MLP neurons of a small language model. Each row is named by its layer, matrix (up: input weights) and neuron, and shows model dimensions 176-271. Each number is 500 + 25 x the weight over its row's rms, rounded and kept within 0 to 999. Numbers have three digits each.
After each neuron's rows, "fires in" lists the words (lower case) most often at its 100 highest values on Wikipedia text that the model never trained on.

L8.up1001:505466504503479544516506513538483458510481490539510455525520497508510455503477463476494501492527523499547467473467498522497520477520515522463533503480516488502440520471511517532512450502543520494531508470495465517510547507469509504482489514476516506505483507517484428504471535488497513541
fires in: "born", "established", "launched", "founded", "changed"

L8.up310:510523515470517479505527510526479488501507500515487523517502515454464519485484504501509538492511542494524494483547508461500534481492522523474568541486537526485482477521495502506512467490493520507492496494529518503522501491491513507481427506508512453532496492509436452500483508499527516479
fires in: "city", "region", "world", "country", "district"

L8.up798:495477500497481488507504523511488490496529501515529488510487478482455462485476489489505493498483498456537485512479495464499509520523549490417557501473525482479534530538493502506519502506477529493480486524456518498500494456485497554480534496488522518534535439507492487500525461522512474518
fires in: "had", "total", "have", "black", "find", "female"

L8.up925:509534515499501468501503527508491482527482498515489472543492485509488482512449475476512488458499513515515469481481500542472502492523508514503535500480520443491527504521541493481474530491520480466488531501517536502546499499473508517486472471497501505526497493505508505454490484544523504527
fires in: "became", "half", "once", "becomes", "then", "into"

L8.up780:504505512512508520492508449520490461412488505521524508526505457490465454516511479478538484519536504481469502498492527530497512498518549479456534521529499480499493547537512472572536527499521502465496516480523492519486526504481477490475472528495491483546495456480496546501464450528518498569
fires in: "textbf", "f", "mathbf", "fibonacci"

L8.up546:510492494533483468506490551533489509471458516511510462508497518509511470488486464473489502493539503510531494491556469490539522515546486546499509492505492503493504561496484529513479452565486494478462489499482526502493480483454487537467512509543489498535520558489501567508500542490512478482
fires in: "round", "about", "over", "set", "war"

L20.up1058:519515492497476498502511518511495486465480472476492450517495502496478491495484466479540490483507506546538509461562441489473479470501482475518483479528474512470503465466498504514514449505498481496511545503497494515519520471499522545498507455533494468564463465461553491508463507525487479499
fires in: "for", "of", "in", "conrail", "on"

L17.up999:478504497506457518553531527518480483507457515516480498476534480488493470508501465493506498458526524509510472436508449547493500497529507508465560527549538456483538481490545475523489464471492515502448521494503506554498490517498506510522528479515520490499540469507524488493493468542504462498
fires in: "in", "on", "with", "at", "about", "under"

L8.up313:523489541484476492561526468513485496476529461488499493507495514530480520482484483473523486497543499501534521497487491484524498495472492500515489512508500489419473485523466478510493453481553515521498504482539501516511465545489476483509481502450520493527522513536534449509519458505528475514
fires in: "football", "basketball", "track", "tennis", "hockey"

L8.up252:502521519503526510521505495504486478513497479498533490505510469477509480490489482492533517502482473508490512492563519479497501441497563514477524486495454528446504571522493500529533501518492529510484508466474484476516522505487499485478446512508521516503534500513503471509483539505491477505
fires in: "league", "series", "division", "tier"

L8.up420:505499488454499571480487483482489506507499485520475500581492467474480484507514502548415490516481510522478470540532526475454492513513480527504539511514555520514476513506491461511484485503489499549513488546521495521499505471475467481499493489478515466506525483509489515494474499528531485473
fires in: "all", "both", "those", "among", "support", "allergen"

L19.up653:493515501460490499463521501526495481501491520450485483503498494491440480537477450456485518474500505542519486462481437499441527497492481489525536496502512449501501480497534472484491494469504500499445512531494564494465507481493478566523496481518495488475509486536519494491467511513476497500
fires in: "as", "by", "and", "date"

L8.up542:483466488520516511471501449491507517431491467452508500530553509486518471527502527493513496501512498494509463486526510528512530499492504497514505501495511505488490519512553517517530508488561513516542499478504511502485476506464487511505466497553502497533481503453485506504513513523479501464
fires in: "football", "political", "band", "social", "music", "rock"

L20.up1066:527527495527495479508534509500474499516566518492515463488522506417503541489439477522504514441480523524474494509472496549477493495498504458503502519487482506504505536498502466542471492469498508490534489488482495490501497501448463494471504479507485514485514448544482520493503480537516477466
fires in: "had", "have", "has", "was"

L8.up895:498497493549471489516515480492494479466487485507505486512544488485469485511481467491507488510482558479486497470450526490539472467503479540510517487536509491491506508513533497469518518502495488486476515467518529509539524467464517513512501507459483528506515448529524493478466439498508517543
fires in: "are", "were", "they", "when", "n", "if"

L19.up984:503544513441486544520490510508466470496518493467501484470497537499507463517514488515524509510538494512502488508506542569518481519501501481484554488518508472459483514467531494514552506516477508499488484513518483501507482493481506540499490454518436544531548511485440509525515463504479515524
fires in: "the", "by"

L22.up854:508489551480479530520486505478481525513463515506479432543505507517527518521464492503523479466489525551444484506509515505487509510502514512471526532534461499462468516524515546480483494546460502516484511514465496546477509530462494508434517461508486533501507502497504499505508505532510506526
fires in: "not", "2022", "2023", "2003", "2002", "2004"

L8.up40:515506555511457502513509519481503514524518520512502507517530499509470508516508460489522470472503509531513511526510438552538480518555552506508506538521501485457453494505486479501548478460519556473457516500523493499477492440494513512484498487473471509508512507503479535504509479557510494537
fires in: "new", "australian", "brazil", "spoken", "australia", "rio"

L8.up1073:487529507494485534490519488492499458520480503497479519518508499468512497494485513480476468461520520475504480497491506489439527533536486479508490540524525538483520495478527498511484476539510498474507501470498536511491515489419463474538458487497474502470511513506532550519487481508482505514
fires in: "it", "themselves", "them", "even", "itself", "just"

L8.up398:499533542529514516487496509505485485502507476487510513501498544500514517531519479534514456494501524522531511510503492497515487503490533520487454501508485507506493476532522502522594477521479504498499521519497525512456510564458495463501488498506519528524492497490532567520474491540504520544
fires in: "textbf", "mathbf"

L10.up734:498495508457528445517497472481489513525479489479482526488510488475535474515501512520490514512503486491516482489476540480543493494508475502520513533491489538490475510464507484494458536559539501493501546525479438510545493506525527532498507503465528525530521521507491520487488481524519518496
fires in: "united", "career", "age", "medalist", "national", "professional"